config.toml
num_key_value_heads = 1
intermediate_size = 2048
vocab_size = 31995
positions = "rope"
init_std_down = 0.00938
lr_head = 0.00885
schedule = "wsd"
decay_shape = "linear"
final_lr_fraction = 0.1
batch_tokens = 131072
max_steps = 12764
MLP neurons of a small language model. Each row is named by its layer, matrix (up: input weights; down: output weights) and neuron, and shows model dimensions 416-479. Each number is 50 + 12 x the weight over its row's rms, rounded and kept within 0 to 99.
After each neuron's rows, "fires before" lists the tokens most often just after its 100 highest values on Wikipedia text that the model never trained on.

L8.up1132:33 65 71 47 36 34 46 54 63 57 42 38 52 55 59 55 35 62 42 73 53 74 56 54 48 44 35 31 52 53 44 59 57 47 92 54 66 66 49 38 57 56 47 48 65 73 38 57 16 39 36 72 39 36 64 55 51 46 61 55 42 51 52 44
L8.down1132:48 53 46 45 58 46 44 45 35 56 71 42 26 53 39 36 30 35 53 47 55 43 46 59 65 48 66 52 37 63 49 44 45 48 52 35 56 48 59 49 28 39 57 46 32 45 59 43 42 52 71 62 45 50 62 45 64 41 29 59 27 33 47 51
fires before: " ", ",", ";", "\n"

L8.up1385:56 41 37 40 50 55 52 51 89 59 70 63 60 43 53 45 50 38 39 46 30 48 60 41 45 53 34 62 31 30 40 53 59 33 69 60 34 38 37 55 42 67 55 47 55 63 39 47 56 56 49 64 74 42 48 67 70 31 42 46 42 35 48 50
L8.down1385:57 40 63 49 60 48 31 59 71 69 50 31 37 59 48 53 42 35 40 52 67 41 61 69 68 51 62 39 51 57 57 45 57 60 51 34 67 54 42 53 52 51 68 42 41 67 43 48 28 38 53 55 46 54 65 44 44 52 17 75 45 52 48 45
fires before: " ", " to", "2", "9"

L7.up536:52 81 51 56 48 62 61 42 38 34 50 57 63 61 57 63 50 48 43 53 63 62 62 65 40 69 60 40 45 37 45 33 61 54 52 68 46 72 19 47 41 50 35 51 37 54 45 39 65 53 38 77 54 51 44 55 50 49 26 50 55 50 50 39
L7.down536:52 54 67 43 56 55 56 48 43 33 36 59 55 67 17 42 57 54 43 56 60 46 55 44 29 46 40 60 46 36 34 36 57 50 51 63 47 63 52 40 27 50 56 37 43 48 48 58 52 48 55 54 36 65 52 55 49 43 45 55 53 39 32 45
fires before: " ", " ed"

L7.up658:56 54 30 53 47 67 45 35 74 44 87 44 65 43 57 39 51 35 41 56 36 90 52 47 67 57 35 43 62 60 64 44 72 42 40 38 58 41 47 63 53 72 41 57 52 52 50 55 44 37 37 34 69 60 54 48 42 40 42 26 54 45 88 79
L7.down658:54 59 43 63 51 56 31 54 46 53 42 37 15 43 63 54 54 51 47 62 42 52 27 24 25 53 62 55 32 76 44 50 56 50 37 47 50 46 27 62 53 48 34 36 61 50 60 31 43 39 43 52 48 43 46 44 65 63 86 59 35 28 42 43
fires before: ":", "7", "–", "6", "5"

L8.up99:46 54 54 44 67 34 46 30 49 45 50 39 41 31 79 48 59 43 66 61 26 62 46 80 41 52 54 48 49 61 51 63 31 55 58 23 58 49 32 60 31 43 65 37 30 58 53 64 50 48 60 68 45 63 42 27 58 37 38 44 51 44 44 55
L8.down99:46 46 51 55 44 72 50 37 62 63 32 34 28 47 46 37 60 78 29 58 40 58 41 45 41 31 72 57 47 45 52 53 67 53 45 49 31 44 59 50 53 40 56 56 48 47 69 61 44 41 50 48 54 59 58 53 41 52 72 54 73 38 51 45
fires before: ".", "9", ".,", " as", " to"

L8.up1612:55 87 61 48 67 34 56 59 41 35 58 31 51 47 48 49 35 82 34 63 61 63 60 55 68 41 58 50 31 36 55 32 71 21 49 53 45 35 41 37 49 56 36 63 32 45 56 49 50 33 57 69 42 47 64 48 44 44 24 49 48 61 65 42
L8.down1612:59 67 69 44 43 26 36 39 51 44 61 84 43 36 46 47 60 57 36 68 77 53 31 48 49 54 25 47 47 50 48 46 62 49 55 58 53 48 70 55 26 67 65 40 45 42 50 61 36 46 72 45 56 35 49 49 39 39 60 68 25 51 37 45
fires before: " of", " ", " in", " to"

L8.up2035:46 53 41 64 55 77 61 41 45 78 47 46 41 49 53 54 26 51 51 47 38 80 49 69 25 52 47 50 55 53 32 56 37 49 65 52 39 36 32 39 61 64 60 46 46 63 75 65 43 46 65 40 60 61 38 42 67 61 61 45 58 38 59 48
L8.down2035:52 33 38 49 63 52 46 39 35 24 34 51 43 25 50 37 47 57 25 54 65 46 36 65 54 54 41 32 61 37 71 70 61 40 58 53 23 46 45 50 55 50 49 34 49 21 47 46 39 58 51 60 39 62 31 52 64 63 32 58 37 56 58 60
fires before: " to", "."

L8.up820:38 57 49 35 33 49 46 65 53 30 60 54 43 48 43 55 38 38 64 68 39 52 49 36 42 57 53 52 44 52 41 70 32 64 50 37 48 46 31 14 21 46 50 46 39 35 38 64 58 30 65 43 38 48 49 63 43 53 31 45 61 67 50 58
L8.down820:61 48 68 51 56 51 61 21 33 41 43 61 50 67 33 44 38 53 51 69 35 51 54 59 45 39 51 57 43 55 34 47 65 40 70 43 70 55 39 57 55 46 47 61 29 44 50 60 33 64 59 43 46 51 52 64 47 41 67 38 49 41 69 63
fires before: " ", " |"

L7.up748:52 61 45 48 71 52 60 39 59 44 76 34 61 61 58 55 57 42 39 32 58 68 58 54 65 61 49 61 53 49 62 71 54 45 46 54 55 59 51 56 37 88 47 42 34 65 50 42 61 49 43 37 66 64 72 36 42 53 58 45 43 56 58 58
L7.down748:48 57 54 32 52 56 41 47 66 29 39 57 35 39 55 42 40 66 51 47 49 41 58 71 57 61 52 49 62 50 54 45 51 58 41 85 36 46 56 44 61 35 49 65 47 51 47 52 45 58 57 45 47 42 57 71 45 28 31 59 48 35 67 27
fires before: " |", "R", "1", " Pos"

L8.up468:48 51 80 28 45 43 43 52 32 43 67 39 70 59 48 45 66 56 42 38 42 70 62 46 68 50 53 52 39 38 45 40 76 35 47 51 22 57 47 42 59 53 34 44 43 55 54 46 46 33 34 45 51 26 59 54 61 68 53 39 35 41 68 62
L8.down468:37 40 44 65 51 35 58 44 43 70 71 48 65 56 58 55 27 33 58 36 57 58 50 46 81 66 61 59 49 47 33 35 65 65 52 65 59 62 37 56 34 42 68 58 62 62 61 52 49 52 42 45 68 41 47 43 44 57 28 53 46 56 44 51
fires before: " ", " of", " the", " a", " up", " his"

L7.up2027:43 52 48 45 37 26 49 21 25 44 41 55 57 70 49 60 41 60 52 42 37 67 58 51 52 51 60 47 56 45 55 67 58 48 19 34 62 63 30 74 67 56 23 41 55 56 38 53 63 50 61 67 64 82 66 59 38 42 46 51 40 70 61 66
L7.down2027:39 68 47 54 24 49 38 51 48 55 43 56 54 66 32 36 61 55 44 39 53 51 41 58 41 38 32 69 58 46 54 38 58 59 54 60 45 51 54 59 35 28 50 47 69 43 52 48 66 47 43 32 55 40 38 47 57 58 50 39 35 52 42 43
fires before: " ", " of", "9", "6", ":"

L7.up904:54 70 51 66 33 37 61 78 40 52 54 50 41 62 50 47 42 42 41 74 37 59 38 60 62 54 17 60 43 51 34 51 62 57 64 56 58 60 37 65 60 52 52 71 48 35 45 29 42 33 37 28 74 40 53 33 51 50 38 46 45 48 50 48
L7.down904:49 65 59 43 50 67 48 46 48 43 53 64 48 63 45 55 66 59 67 44 38 27 59 53 42 53 84 24 56 55 69 69 41 57 59 68 45 59 58 61 55 46 50 64 66 52 34 63 35 34 43 46 65 63 32 56 56 53 35 73 40 52 38 52
fires before: " ", " one", " a", " two", " six"

L7.up2022:64 38 57 39 47 48 53 33 50 30 31 57 52 35 60 25 57 76 35 56 38 52 49 37 65 51 55 61 52 46 57 39 60 70 30 59 52 37 41 88 67 64 24 52 39 51 54 35 75 47 48 43 37 27 53 47 63 48 41 51 54 46 49 52
L7.down2022:36 57 44 56 44 57 70 47 53 58 48 59 56 46 69 46 49 65 54 46 57 33 53 46 50 46 71 70 50 35 50 49 60 45 56 71 62 31 40 33 67 47 64 52 38 76 34 58 56 59 54 59 48 44 52 30 46 66 63 60 49 57 59 48
fires before: " of", "–", ":", "2", " in"

L7.up1381:60 49 65 48 29 55 54 56 34 58 80 64 48 48 42 58 66 76 42 18 66 45 84 54 41 57 46 26 42 30 46 49 67 58 33 39 36 39 55 64 57 37 44 62 59 69 42 64 80 50 39 68 63 49 44 38 41 60 69 43 70 49 52 56
L7.down1381:57 50 51 59 59 42 71 37 47 62 49 87 59 50 35 47 59 44 60 39 62 53 72 42 56 31 47 66 41 44 64 47 55 58 56 52 39 46 61 30 68 59 44 44 62 43 45 71 48 63 33 62 47 56 44 55 55 70 64 62 60 69 51 41
fires before: " with", " to", " the", " of"

L7.up1346:34 39 43 52 17 24 62 43 69 53 69 74 73 45 50 69 26 22 64 49 38 49 64 36 46 59 63 45 75 65 55 34 56 66 69 59 54 56 34 42 42 21 39 74 44 43 59 52 50 38 29 56 49 56 70 67 60 39 66 43 64 30 51 29
L7.down1346:66 64 61 46 52 30 49 49 58 37 38 64 48 48 48 36 57 60 57 37 52 57 36 39 59 64 65 73 33 33 36 46 46 72 62 42 37 38 56 39 27 44 62 52 63 51 44 42 47 48 48 38 72 58 48 55 44 69 53 53 49 54 34 66
fires before: " ", " a"

L7.up1889:52 56 55 48 69 39 57 61 54 54 47 43 37 50 23 51 53 65 62 31 64 58 62 51 55 53 40 70 51 64 36 61 40 41 61 58 43 47 48 44 41 44 48 72 39 38 37 65 60 56 41 60 63 45 55 49 62 61 28 58 58 56 45 49
L7.down1889:56 48 63 67 26 46 62 50 46 45 43 47 34 76 43 50 34 46 23 32 50 73 67 55 61 58 50 63 35 36 48 44 57 47 79 54 48 52 69 54 59 39 30 46 40 53 24 61 52 51 58 63 59 43 43 52 54 52 47 86 39 47 38 47
fires before: " by", " with", " the"

L7.up1605:62 43 69 46 45 51 68 26 51 45 51 55 51 46 44 74 53 60 77 41 34 56 58 59 61 42 60 83 52 56 38 44 42 47 67 55 51 57 41 76 50 48 54 41 42 55 41 28 53 65 51 54 89 31 70 63 46 58 59 41 44 47 50 46
L7.down1605:75 54 75 56 67 32 54 51 26 37 60 50 42 59 73 54 59 35 37 65 53 54 55 45 48 48 53 60 61 58 69 65 37 46 77 52 39 41 69 37 54 74 38 50 53 61 75 58 62 55 43 24 49 46 50 40 51 17 46 45 42 30 59 44
fires before: " ", " [", "9", "1"

L8.up333:41 52 59 60 46 65 44 80 49 55 66 39 50 62 51 70 42 51 33 52 56 37 46 44 52 50 37 45 31 56 48 70 53 52 58 51 44 50 41 41 52 56 46 47 74 63 58 73 59 29 66 64 64 42 40 55 53 61 55 51 53 37 57 67
L8.down333:48 68 55 47 29 56 60 25 59 38 47 36 47 29 54 58 57 60 50 59 48 32 52 43 45 63 30 45 44 50 45 54 51 54 47 72 56 54 42 48 48 32 39 54 58 45 54 61 44 68 47 56 62 51 50 48 47 20 72 71 39 73 55 56
fires before: " of", " to", " in", " for", ",", " was"

L7.up649:54 48 39 44 41 55 66 40 61 71 71 57 63 38 44 69 34 42 33 46 57 43 61 64 59 62 43 41 47 62 45 54 41 51 48 60 46 51 59 55 40 52 55 49 29 46 46 48 42 33 48 49 62 61 56 65 54 56 29 30 49 65 65 50
L7.down649:50 46 45 51 61 48 67 60 24 43 60 50 38 54 45 21 46 39 49 46 50 48 49 38 64 41 39 84 52 57 40 44 47 49 55 74 54 36 33 40 35 47 58 14 23 48 45 63 44 53 65 62 48 34 32 66 68 63 32 53 44 39 50 55
fires before: " ", " |", "1"

L8.up1210:53 60 44 49 58 65 64 63 54 54 49 50 47 49 61 49 61 53 63 57 52 68 65 40 49 49 46 49 75 63 44 32 40 62 69 49 42 54 45 32 25 51 40 46 32 55 17 44 45 51 49 48 45 49 60 61 38 61 37 49 44 74 53 47
L8.down1210:53 47 53 40 54 62 58 35 55 53 61 59 62 23 66 63 50 59 54 38 46 47 67 60 83 47 53 48 44 30 40 55 45 31 37 57 56 44 52 38 41 54 46 47 53 53 41 44 44 46 71 46 34 37 49 47 49 37 29 33 39 59 55 60
fires before: " |", " (", ";", "\n", " |\n", ")\n"

L8.up1109:53 45 56 39 67 41 44 61 60 41 48 36 61 57 33 47 55 36 58 28 43 60 59 68 33 44 32 49 66 59 60 44 50 47 25 51 55 63 25 55 48 72 43 36 57 65 55 55 61 45 50 68 25 80 41 43 58 35 58 31 55 49 64 62
L8.down1109:57 32 47 52 60 31 60 72 42 50 57 52 47 48 23 53 51 65 38 49 57 31 62 56 50 60 61 54 39 61 56 53 46 36 54 60 52 63 58 35 34 40 64 52 66 59 37 58 58 63 72 62 38 37 55 46 45 28 66 56 31 63 47 41
fires before: "-", "History", "S", "The", "In"